python train.py --num_hidden_layers=11 --hidden_size=512 --num_attention_heads=8 --num_key_value_heads=4 --head_dim=64 --intermediate_size=1728 --vocab_size=50257 --hidden_act="swiglu" --norm="rmsnorm" --norm_place="pre" --norm_eps=1e-05 --positions="learned+rope" --rope_theta=10000.0 --rope_fraction=1.0 --qk_norm=true --attn_scale=0.125 --bias="none" --tie_word_embeddings=false --parallel_block=false --init="normal" --init_std_qkv=0.026 --init_std_o=0.00554 --init_std_up=0.026 --init_std_down=0.00301 --optimizer="muon" --learning_rate=0.014 --lr_mult_qkv=0.5 --lr_mult_o=0.705 --lr_mult_up=0.939 --beta1=0.9 --lr_head=0.00582 --warmup_steps=0 --schedule="wsd" --decay_fraction=0.769 --decay_shape="linear" --final_lr_fraction=0.0 --batch_tokens=[65536, 131072, 196608] --max_seq_len=2048 --doc_mask=false --z_loss=1e-05 --train_tokens=561900000 --max_steps=4685 --dataset="wikipedia_en"
MLP neurons of a small language model. Each row is named by its layer, matrix (down: output weights) and neuron, and shows model dimensions 373-500. Each number is 128 + 32 x the weight over its row's rms, rounded and kept within 0 to 255. Numbers have three digits each. A neuron's up and down rows have the sign that makes its largest values positive.
A block is one neuron, or neurons of one layer that tend to fire together. After each block is what it responds to, as a language model described it from the Wikipedia text at the highest values.

L4.down166:109111170100114096145147073144120125116095126150105158177116116119147138117158142131124100113121092068114153166164097153183167146080112104105102129156172135041069135125154187140106073114128169101171172184138180136213181129113091110131136115128111170149113104071108152170207098116187091084148142115160099113130162118134097123154167125111122076125122142130174124141122098157155139144131
L4.down744:129128173122125113125144165101068122156140095079078128152117127056191165165097181146102152103091107077078130144101136132101090109091188044140102191071188074094169145093099168120145128136091139167147131131157116091105126136097091111099199071176108139107134144107171093167192063133130150102100076134101062117161104178134085131077130076153102149146116122175096175110127086189107123118138
L4.down841:132117123177066086137118143080126122098132154142143097149122181080169100101139128181140113131089179095201114124153131130113125138174146152099138103154106135228141115112030090154148076171110162139149132108132095115106128101093130162073084212113104152099096164126081131136109137198089162188108096183120155184102168122114098132134096110139094064141128147105151144190139122145161105171117
L4.down1087:073113136113137179127161103177131148134115120189115175099151110135117066109097135088102074132145115178145164122173121141125140153087164089094144145098091131192146136123118107110071094093124085098127125120151188111169143118155138102134108110124115130116095135120051167088131150114137090154099107161123139145083150107098138157113136151129103164129126120122167154140114146110095116103126
L4.down1462:121115154177166113211146158209090160153086136099187116154153154136120123141119133155085096156105057115165136135201135133155127086153094111106099118142123152124128187157149096140149090113119110163108126120071170154116100129154138150185118073098143154107136088105079115116141141110141144174135108179089176125137131127102100112133133144127129099034122132204173126093164096125157145144070
L4.down1526:065140149097129186089159156163091147134135159116151091153168100145115092105151160064066186141057111094132131130120157184166088106151089112100129166141075123154167112186102140076087100108131196114168054179116170094153129117101145163136159178179147132154123168191161150099105148151126128157106136180091101108133093131120059145025125068181141079142114119121161103159136094141087137171088
L4.down1631:158177119151094164119154134199154135140119156113158173094168156048115064165109158062170082138068159103139065155089154122118157110171136136173143114099097137077086150084148121149158147113157168127115129101148147136162133128136170101106109153149157150139070077103146072110097134090108128124126122152156087155146229134149134126128130128168121107139150181169098131124156081228104152102118
L4.down1670:160088126084099105148136112093156161164147186131119187120159125082097092161099171158127111082093057104109129105089093112109074132098076104128143158164124112091117112123150124111111090129070129180163138143097107090187090097131098170124181152079136101082140139110092160119131093115178159054158089121131092137085153139099144162147167144072123127109079164099112099185162113099147150142109
Phrasal verb completions

L4.down639:131119144123129086145118168093108187146083112104095098137117099135025159063124154141105134098130109148136136188129111116110142129147122126184099095138203167117168153102098186194165109110162135101077114134055099135113127133087104138150150141176118126114122139155137123142148123145086069193146055110129162123176145112091107067101116207143109091110151166116129107096089160157101107152155
L4.down1073:098156092105171066164164139119121138170097136130080108120186152192148134168140151136195084155129159117161092095108113124112102149119089131151132191132141109131109121072164169149120149080162183097139100159099141100155117110113124185142057144146123150141149160184134190128103119109125148118091158159104128100178186087166131141102137231129114157137120189127075131097116101122119148166104
L4.down1226:151134081143113136078128141179100074096146122149117128108192127171112063106107094117046119125086058150153078103158152191090176128103110098121175143171123217116167103085136056115113111124136105080128111111090169099104211119092105060079152158083094137177166173155085095146154148146092123130152124157088090133125139142141175127123110137157181131134139130101102132149137093103101098124133
L4.down1291:093227112147147141154143111121188163137108122086093107165183126147163133102093132099158108172094125166122137133145157096101142183139170113147116100102102068085150061121106134191056077109141043117186175110119112104115133090129103111131112129134134154110093121139134156149149173125145084165126100102106112089135139117164164200100160130137081135152180184074170162139170093142133150103068
L4.down1328:075088194138139134122152125138152122126065179127113119109162111079092097112118159132143151132130095125101124175166089099145076118074102158122086110157076168036145073141135124104079154143134115114097096168188098105165089146133123131087081179143173167129143100155153128091125150145126127157140142103136109161150078159120186115122117070090167087129118132088134100076135088163095162128158
L4.down1609:108131160091171200166138091092153135095112184166136099179110138172093114132106143102137097108173135135100117093153161079103188111140133152109157111080160070129117099126103122127107139133130144144140144079150140060162094079073121172142175167110126088123086150153182131085172156160105096155136055154112155092134153100132106110144197155105098121209123130131133144085204107156088116176168
L4.down1695:133169111067158115150084183127121126182115096123134057161156166163099156155125165163130075134089156084108220117161129173133157171101146159151098105116136095128109142094112109188134110093134111183116142142149128102121165126122172158103146176120137158168062127110222154111117152161126115156075118085154117126176146104125190165168185136134102118137133085135115147108074131163131079081141
L4.down1710:084123139149147172128100155132155126119154156195144082133086122113139132136124135169155148120164151155167094172088131119203118150105166088128163097119102187094126155106185149109151128170122118150056098129136132114105111153100075092127123149133116121119119131067177139094062157109143115170108147077090135138149074176132130112132085076112185144117111088174103153076170142086095153166177
Temporal/circumstantial prepositions

L5.down372:097132092111196141132100102113167123112141168051138139137131131140117094129132197068078122141171136122069116111141128146103106069093143090159119090128132099151102165115101174204112163134162105158048146161077115101124176137175098132173137123093166123170178097122093105149099097118134142046092055119150151077147151125068059119179136122153205135111144122114116098144145208156165151171070
L5.down692:095151103153080109079154150158047144073123132165139089125084057129143147135101108193184113164148118097104127114132187136088083143112120110120143104100123154161149182149063127169138040153094136141079091145105080131133157144087097134131116139142172165057175144064099054165039139098087146172099136131086133087123129098134127117088062128071139192109117090137132111143101133164096085137094
L5.down887:101152068063111143079103118125143118163092130140136145124094134148131134139101113129141146150133089167111119105100109175093153137105124116077098121086143156175132145138111132175173127158153081147052141091125092120199110110109166131123147089140157184091109107060117145120093092151163098102150177154109136121144199070129155123133110157151108127129158159134153081115183086152106109087053
L5.down897:156048067072162152119134149192117118144063137137099195142155124126102129140091105122147087189148123148128102131120200141144155094110116124111185185145153137127124140130172132150126079135132087114172178188142146171117103141142148116150093134102145130094072110127101144144146134125159105111147121150110152120229172125106130109132167106174092140125161140114186037130130144136158170090078
L5.down1327:087085156186164119161188120135148135125066182144143124130149120115118131125131169127103151144152156157134149085087120111105138161085158109120102206125080167142163130127099142137177121132158098091112145105124158093131185175121112179107139221071153179183062128086132109090087165087158140161088128175113178116102158121059137179079054054080156153151150124119082193097129162125156141132126
L5.down1361:160151096167132129090163082181106097133097147145071165111128165153122124135089088138147140098123074161161210125179085161120116113227120135079094092156151071103146168150093109104066096135088121210121107162151110136092116113117164173109127138123127119070152095163136117135176152111121140117153161084127164138128165158131200118108098127130112123136095111130122118106149100091115057169115
L5.down1584:161137109087082117118175159192122172095126175155144139099130101127142152080059128127147112135157164117141139138083199129128091125188138162119153104099125055154179199105156134134137092103149151072184121121137164115103182154163117121138135104140152138134193151156183112187193154081100146088190097094130149077146152152091145126143102170100116069097161141089113106117173131143130157160158
L5.down1695:199110123161101131144152136108147097088164144165231086079126086168149102110123146146112108154161123152122152137143117114143073133085081136135181142143164106143114150166140149112079086135161136088211072131172159086142128136119128128149099095138136122137171130130124095137123120156159156108096111120154103112201121098146125069201112120106128119127092112139104127141115167160089076159104
Decimal fraction digits

L5.down361:100088099120187068173126145104138089118226094121167106106130131170117146087084105145174111136152138173156167090103174115129119108066101112157092087181170124151139173149163082105103118143069124140105087134089182137132096066087113108130114117120126063155121132094139116074198149154141136140118162114148114155151111121179153141140083112136137127128109124098163177123106142167132079179081
L5.down738:084109166117145128080117141180176047091122111096152107103108106099089176151087158119171170115149133110098095127125117072154146132154129101147126111122147104115139139074103139144101036078148161058159070143077158122118166111112112130145113131164053149114098137126158120147137168076149135159157157131119140170123081106097115166099115141098137144084131101148180120115172133151091088172149
L5.down747:127145156134154095161105161060108096137161108110137176076099094146180119148160116178131134136142214111122065133124082127152174114113159186137128159086122135109089111167126155145147115132164122095097030122121107131128129102114161176123137097104141134124094162141149077107110096138118114143176143175154131090127103153139125146132139130121138137111118163137073079134139161109128125191117
L5.down933:119146112133099148119165153145091149124080088219147181091159111134071123082091087143159166132191074179126122161173106139166118132151137134137164135175153143161105115133114084217157111118150145160109130180135095188131122155153116198139137116101131132117112147125148067156132164152131099126170203180115115125152113105113158126110159084128080118103144121125119105092094051152114148116117
L5.down1041:077082118125104175184141145113159146098177148074097161097167136107102125155116140136133141189112147183156136133144153134083152135110154125102153171106082109190118046116086112145090130148071123131122107117131093070222163158140128125127085104124155132111129170138139167132096084125152128124097147145153134123134132161123132086079121125082144152049096124072149129154113202134111046171158
L5.down1237:100199097124128140089071096144125125117087161125132177144108214127140110080129117093141134116151153116181091135110123110152179140070144109086085171104156144135120100136157093153127090148129131122158140143131140143100119121143086101103119150138154125168126063163125062148129128079163133154217186150091089148126155075089141097138097105133128118127159113135147075125120096082082186151138
L5.down1401:123155147149054061105162135134129084108079167140177174168146056111170110084076125111076130129056147188116119052112104129138161126100055083150116157169116129161139111167114194117155121092210100051107150145154140135093167085112187142125115179170128117089190103172113127147092152089145185135119199151128138168135113105139159108166105149111150130112134142136139169161150137121196127133173
L5.down1593:154175122130088167082112077151101084160121133181122150144105080136140060085120148127154148174127128146117124122127150108126167139155135134165093079142144156193081106121134109099119162082195104100082091147066095103107141131137124144114150078171115079124092127145152114168201150108119123206074145164122147171104175078093152152113121086187144124107189172171138085091085137079175112177155
Units after numbers

L5.down65:141134170098107121166119058126059189121092072163112117114180131121110134078077100141117082103124148112127051119145173164165099127155117146128202115144198153091162146114173184175138120157166111135178128107121128102203180190127130188140124136171084132145057146179142124129115073137102122101162108102140174120166167116097161129140134168167165168120087109162175140098190157160114103133154
L5.down83:130142095135116120117114085103090129147129030101111097103121154129100121111143105170093086163082097168100110159078167106152134080070107093100149140083123086119141080130066127045157149103183118146069170125145140129119088099119154145191150151132079145188132156130102102109087116151138148144127066123154127176110140090137123124135134205125167159060158055126113159155165132167107081131143
L5.down456:155148121119116118158135078073024130120089092160122137116103124116109158073125150158142151127119121180155120071135141119150160164109139109174136108198134162099141157187110140139152209086101145132113145164178139060118103147122143150213166130121137171150122144101141097105091107103111109084136130153125155196153164092133164163139104120160179091102135043106161146168113168113111079154155
L5.down659:166095140122141155103132112156151101098135130169140083163136135106111124103086104132133159136160155128114129100159082148160086141175183114095131052174093133160126146129129147090085140148091157181156080176120142121105107130148104067142133131129062145195067082145160158137084081148118088195142128211116090234164159143079105165123146138153193165068080110143164138114131155084102094116182
L5.down1049:209152114155121117114108099146053108146128119104166118137074078115098149155123128204179155148062093204132142123142109089076152142154109087141166159187126107140091135206128094103105070120163178141110109169098142131116130132115119086126118108087111193132175086072158159082116145167117132117106130107096087122150113134143179185142156163109126129109099127075118112108184106138120149190102
L5.down1269:192153136117107118075096134093122137081090120103060155144121095097099137178098135213171154111141142072138168123098139137108136131094097185114147214114135173112104089205140139160086140114173124157116112152109105194077105060153138159142117151141168150140086166119181124150101074118111099091145162156185123107089114064104124170124089154111185086152132122123148130137120115179091178097148
L5.down1519:126084125108134140096145140090124167108159145120197111129126149134066130050107137114147147104147080069150132123129149188131108129087150124183085208236119110101141114133106135155121149162114130155101159112113137115151102149178126107143113134180148108107155188155111132130132104114109098165158161175097128173178144159114201192123152064145143143109121140106123183151172177166139132125058
L5.down1720:138155106134064116118111100101177114122090102104169114108139103131129146140072131147121134171134121173140114175126103187129126112165226174046142139125118149125098158148088143097134146113120087131106124063104142107051100145126116137125082073136097053155073177117113142142139074147124110131148076159153079160097136110116224141155093099172169143118158092113158121153157097120135156130082
Role nouns before names

L5.down16:174100164149110171129111118124133172091118191088120093122124120138138184167160124114134136129139109130130140163130097190125166157133088117121100121143214122106031159096083141132095123082096169132106104142129079122135133100058129106110125143119102121116095148146130118172124098137133125129099172076172138081128162073079150113144066075158147114106128137146071179142129192106115139205117
L5.down40:071130131147082142142125181082098140073121153148120122107203193114191096165143193094149143104114124060125183170125168048124149123150145081152180166111074089150142150138124111118114141127102121118143085124180103083161133080134149168069119107100129118110124112069100138117101125154147126105129143107131154163127163121129124104116145145167149131108158159104107132123116141070188134106164
L5.down281:118199134121173085164146050146146106161130165120110088138124071152126131106115174107133125100145125154117086140205086100168159131106181145122133100176126150118117075169077152150117135123124122090122058138150153138196120152123109099167143153118099076163105097136160095146119093158141101127076151130155172114105161168099180122121104148127108162094169088098083171082118082117168131088169
L5.down349:120059128140104186110064143100102187165130098126091138145070085158124173144117150133115165137125056166137101129117128143147114120101042103150112165160171127117165151161193139105131155142141125140133166195114169153107192097117087128144099178082142122169081164150140139107105114118116147138146161118174178105102099147102100077179114206145154117128166065106171164084137147090168135212150
L5.down666:158123116160123111131112118143095119110167132107091102143150133132102155095125147119156150059158111166096170135142132107169123087140129160076125139144156086111132149145083100159152151068148184140138077111115110205085114131093134123104146157127113103097129204089152162136117078099137111150160089158169160102072102127136117115136105095181117118116125147205122088100151162081105137197181
L5.down748:100132151107155133088157147132128151171130128094148064097125099098127117127101145114177104147188128115149058153158136125130203154165124134181131171100193114133141152105112135192124143158062147140201074114147121111161090076128100171170144133191087137145080113146153146101135172115152121047108138168150133101078113134111165142143140099121076108093081059133144130115051178102194142106128
L5.down1413:102120110161073139167118098178127103111075090146159114123079201113148075191114084161109139173105074124099152085182149136148058092174172106130135125109164113098125172144124151144091116143176130181194218064164122164045126180110128149097196085170115114075160139129164094128171137134186161142096169119080113147055143090165155143195126137086110109131112088077167121119140069087116092101082
L5.down1603:131135118147152118113108102136132154125108100171097065146134143122110127150133086183108105116128116107127127094132138116186082117186088176083111075148130169160112162084132136118128132134134168115104086208084160169119142127113097176138105123118117103091072125134125073184116157183120130161112154126114128189145126161105130153169093071095154154142138088128122121061151099109117175154111
Date-introducing "on" and stat slots

L7.down1181:160109138184111119173126149055169144120101140147093116102191088153105145178195172167145104149107104130196183098079110139169122096115109069117118128122142176136137097148082166125102142117109132118157119120123078118178100112105087191144154090157085106142050212086135131122171122140139143157165196159142151142152127058113158072148111162099097100172128147159177190041166122072157158124101
Music work-type nouns

L4.down51:144110138117113168092091138128100113169068140133132106056156086145149117159103133160065143104143079156154131100074203114123131148157111140215135185137118106082126127128146154170156067167146170105056072068100196198142125100144110152088138114107132162121161130151116055093103086143126165105136131131165112168119153132136199104112204136076131118149153136170127174116132143190097169135111
L4.down63:106173138119138119104149141158104098162100149109147087149143082131198084138120106184146132150093129118086115094118121092129170082179173091164139082183139112130128095122093095155101092139122113130106054171184115079156081128103124141181097140126152136120070064126145116122167178166157101130131121152126155101148150176069130143113133070112193134144176115157110091087090126153154157135115
L4.down226:125111121105179149112126122133114084083149089074092097128126135171076146106166099095077143100164045120092125082099138165124134116103097131114030143154177117107124141110139162111095053171160105125131175152120163166114105139111111147095088060159090170137134171111166152124133117150169105092086193118135120084062096094131107173169169097119137108139137126111134145120127126114172110104125
L4.down342:126136161087106117070159121211118203171155161105160110166083112117098124123122134142139086132115141120173155121138082093145142059151141083147123042134136123105117186115141149061106118122139135130114075124111114123101123128129094104123130129074144082160120150147193153144165134072104116114123099111207125099123093160065148146146159136088102103114129158163113175095088134082071099130103
L4.down741:101071116098156099126156118140081140108115110173089106154120055093114098090127154062123115103140168124137137151125165128173150211123086106111118160126152163146096095129154138142122076149200154162157141139110154171133174102164108162171151175122060096156115126164136166109133150142140185086126162207132159191178163164164131131079152163104158125085109145133116106153116144141161114147112
L4.down1279:135113134133053185118163095185126081136188099166158166139120105041175154176126135106101124173155126106096213109171150117181134087027112134157115110102081080126097163087137178173146134086133094141074142131072106079158139130119051133104094135150115186126125078093150152108110179086161103125123151139077176102144158162126167104203147134155153137104153124162123148120084188064147107167123
L4.down1423:156183178133095127148115111117109098130186151118164148175149112158134109099087083129059148150065084075165125086127174138159099116100157098107117180102107133095194120137148102116174119126161079116118059090134170147140074208139111134088160147110164126143136166088097140098079163095132123152110118123126154123138128127130158162124129083146131192117123144115173180174070128104157087116168
L4.down1491:094167106164159130093134159113188104143075117129093141145158151198124066143126184138108124142166163138154138135140094126134129147113139110180076167176090143143054125104163147097149100171147175105201117125095129152108168110119140130145054112146071101119057091132084170119121127122166194096121133149123070116113190148079145117117130116115111126145131125154164193114029108133133149157104
Number suffixes and units

L7.down1666:131070124154166217157139134127114134219142062133171120123115143169120108083123156136160092165144127099114140027112101154121161103139147061108171152104119137131117122096108143114092146107163074067155095111044133127129110149104142107112176152114111128155122104120074109160114151127136124161150190157140073096082176174073151145088190115118115133100138137155092144102101131102124141107161
Before named place or institution

L4.down181:111158133199161133137109132093083148107103117100160101141087189173135107101156133159106149128145144130108116116111149118154137152157132118066098161132217084092121095105086044138117113158199134183107105117133100135146087108162120161095194134156122103115174150104127145152119094144168163126150107105094119088133117132173147086083162118067161140132102091105093137116091157097111145131150
L4.down579:174133136158125162122121052120151137124109110133117166071197118150144177087131136140106096128194117125198118161159155155186116129130124156117112165157175120091181096101168120126134215081113113118119119133096177105148160109145097174173137167153121123104076091171142162101146140137178140110170104081104128125143161028129077108109143180161115113132109168105165103104128140174179072137132
L4.down689:153124123117099094139130128153134158127182109127080106103115177120107079172094106173166121110128133116171143156176161128145103100098104148132152113124111096087130118176179191127153112131098147094143158119090125145084128123188136089055166183149140103079121137157100156159126174106119126103143170176211134101158163093088188151171211160094168081163126123152086128091111120171057132113091
L4.down809:127146121116209109179177116172186080103118117075158136155132197093155124140180156149183116131112136132132130136138162123071127172102197121156132142145110121144114128138127095175150167085137159132105176088117104096122152100157165142079117141113191103172193089122132122116078153113186147138150139101148124146109110135122114217134066131151119085145118063075084112150146168080168110131134
L4.down1146:085072096097113100137110137079062130113172120155067100157175049126154140139139116172160083186134112122123149191113117108130082140141161137090178120104148109133161129107127137150106124124179139146152095100123114094193119123048139125166060066115172152108134085123148122107155131128153104124107132138138159085150137086074156129073118133127088142122102108110110108129102133139160164212112
L4.down1287:163133118131093121106126094104134180097135124142178150069186141152161099092165140130090125121065095129117179129065087140098103122161139127139023119116142080100153105084114059070081076116113130161036139168090104150119117152092148160141105091210167143101227150126069174107120181102127127114148177084114099136130082043105131082131130132111124068086141085095097093149068205160167104104134
L4.down1356:159104101157125098134162109053128148121135116127052094156105097118138097126144111104125094174131138152151152063171128132139129108144113127167064140103149150127097173129158185111131127160202148110114101154128107105140138149091110182138126164112120130173091100112151142153119105183122142119152132076119153140074158088105170103102138075058109053133138136135130132187150160163125100149141
L4.down1461:151107132112080077068114128125121220152157133135155117136104070142105102100128112077161090133126150120176178122111117152164165126093090100131182134129133176121131120149147148141093222151159133134200205119035089081156132132106103155131158184122151054102149098158157096124160113087121134116143100147139154167108186089110157168113204141133098100215116101147128070110164117147125130129081
Music single and head nouns

L7.down1068:133115122177120123094115117117183124137100175110120064086145123199078037104151157114139170184160227091148108168141137131133234124138084162103100094090210158072147111149081149123122145156161086116122089096138106172136136064116122101133155149128156118148198126137128107152164085192132114173166130126198053174115119126130139175084196141110136148130104120116143089061152155114075130168124
Date-introducing prepositions

L7.down1619:099144078156078153118138124164160188078111159156119061091119129056059214116121097181153147169097124157108099107113125121139107093071097124122162141135166096123106149189122125135129141149089226160134157138066079195129090107200134140155073105090125130148132137142062179188121094130102187161171111110077085106150053130124192119160142153116172163108148205114125099113089088067111091115147
Ordinal suffixes and dates

L4.down222:200156128108086101117129140113152141125028132113087121125095071130143093124120122151216160135142165167136134134092083151098141126144101165124155074148142163153097181165088163087148082101183108178136154114090126070114131114124188125102143154179128068128097159069120068162154160141128100102149134124104139147133173100093193104193116105166135150118130131123089133109153065152098135152121
L4.down232:093176190117082082094132094112145151150130158106098055155155109127124133148130144121148125067092085097140132148155117164121164141164124142133186074134167062113158166150144161093101157161164058101110115112149119141128080132132127099125127108114157143155148151128111181063094163117140138139122096149078114183148118121058177109120092155137087131096104167142129130091187115092117123137133
L4.down276:149142128111167157112127216073115113103113143088140131116087119168107165145073130094150132116104175107160153165074124157113151131055112155069116135148216138166098128068148101114059137086105167139119169166127121166154064087159137093117169141116140149152131137152158126133138054136152147154182074168092139121059087113145096114147081102126087124136113103119164108098143146106085132140094
L4.down305:143106066147131154123137117145150145171148125159133145170078151124126138125075128152103095141181078174075180104157119155124109138106154135144133103113129108159163166151151091114080109149165106110073083176091122103131110160164162118129101098135156061102204141131102050199125101142117117155160086097132152062120154155141163138130111107132176094139104169140157156172105191113102147123092
L4.down436:137114178050153150116098097162147137090104172135085175145079091136127082121152089195113141073101112153123114135144095181124156138069101133092109105126100178108146125146098123085180166124140134159115156150116147145135105141141139148148140100166109121116143143097169073159142118156143129080074129144123180063104173095145131109150082146143055097114133202089124085143118111105086148207128
L4.down541:107171142113139102129054149185154103051166155145148112060131117137113104160108179135144119124134135115089110135062155097152183110162121158141144089165123094094120230102090086142133143150175116105123086130117201128131117110134151144176126164160121133143103117115131111125133153159083082090140155139111165106097149130126157079152142166165084130097073168155123106109118097123082134071101
L4.down1122:150106132192166091124182122170119098175120088160114145112118204093155087101091071136182103150183081110144147140092111109158078112097110111112146127128173128093199169171058123103143073142120168107098050153118126148164143079149180136102064062112146131102192100150114106139113134160154098136144094135082105147114123143097139077135159163119150113107075146072172131143179094141112161079088
L4.down1424:122213171111153142124095126165186126139161142192137116109146102097100086132150064166138120128153096156139149093131141138096132119178153154134168123155124086124131166172160205150169146137112111148105089103147148148126117168143176134114163113118161127167143101114110100136134202123182148183171184127104098159101142175155138131144144114137113096151091158091084103126159120138095081109104
Fractional digits after decimal point

L5.down114:047130130149107139116126112126140120101104135074187182138112089129147131084115115127103097098151140079101084120242076142178114101158103071141135102172088133128071107112095141086141170124121133120172144093170133128133179123159113134108151087156120087112104175185089105157163139121132121102156125132110101095098152118090141127126194150119120124153159131072142192163152172182140098126133
L5.down134:158139099197183124162159154079141137090152132164124081145174138168095146123114140119161112183116116119162124139158093139131140087204111127147174168162068174120090124152167112118120127101113161121123093151085124227084151174135161152168154114162143109112123127122040114180086096153084122142106071128139145134152134097137130075172119138109097155147136119097127115079129111156115152113155
L5.down467:198143130073162159163143055135185144130102114131149150167119105121128119127141189143125161116099091097080133100104099150140115135115141108158086138153085112083075119126147158122103083137199121135171196112164166148159131151091112158106097158158149126163101118125138129157151121139102147129134167095127112152057125167126080117131174179196123126153107131067122149152124125130107142088080
L5.down563:165052155137114169156164121185138168106123145108089111130089144148129131159171113099185156105152122112190165108168140023120146133127092119100115062187149203106131126075110092138130134128117113152187083143145123090122123080144104139114122097154165212151103178069096233112158149106125121027132183165113193084193134126099108116170166148123116131109100138148150112095157145117139070132149
L5.down899:213080171110123133130114161144154114145115078151077120096126128097195125078126164127128135179063114130105085171142202134143121108126126131137132160120125207135112138115116123100194109072103095156190158165155109125126174143141154166143143131134167125127119095073115088138145070105079147138197085149104115147138047101161151171123140131153144113099116135126179165069146165117152114079086
L5.down1324:105134123169064097148162143143214122187131106100107098157153143129094122088152160160117181119143149112124111128148131148084127116144109086113160148119155085145119140119173095114125110141087117126168146125097127091168189129089168116114104167106167095146090121191101074180179129142127097134112099155100076142140152181079121061133112108171094108136150205146128128238121171073178130091175
L5.down1336:184169110074128183172080162151157237147166146132049175129141142133093102161102137107086137167121111112146095083146049100134178106095089135088129109110129153148131190167147142070118118115126095136092164204101112107127164129145177070088147103141110165099153110085079113181091086085089120153115174128162030135095083129139123099133101135137159099145075085122112162134106124126139125127096
L5.down1617:135101131136116175124160119139133099111051161058171151122176113216113129123185130081200145070177053139148145101123139120117085138141125192145082147189099148113146109100156143046135135176187141122116097115125132154109135108039090188130154148139140171146116152088135103126139116144141211082108108145157089160163156091142122115155145101084137152175073105139099137150081136137179151085107
Phrasal-verb particles

L7.down1427:137148107200113108138125113133175185079138182139099161111145108151106115084100180124137077175118129114116136127115085139168094090119121143166125150182103136105136155117105118113120130100180127110126124097131162124116105110165063122167098184052137045113179118082131182115140081065090120116202162183112086181104137084132103177135101131124109107161064102122092095118124125137173100194137
Decimal vote percentages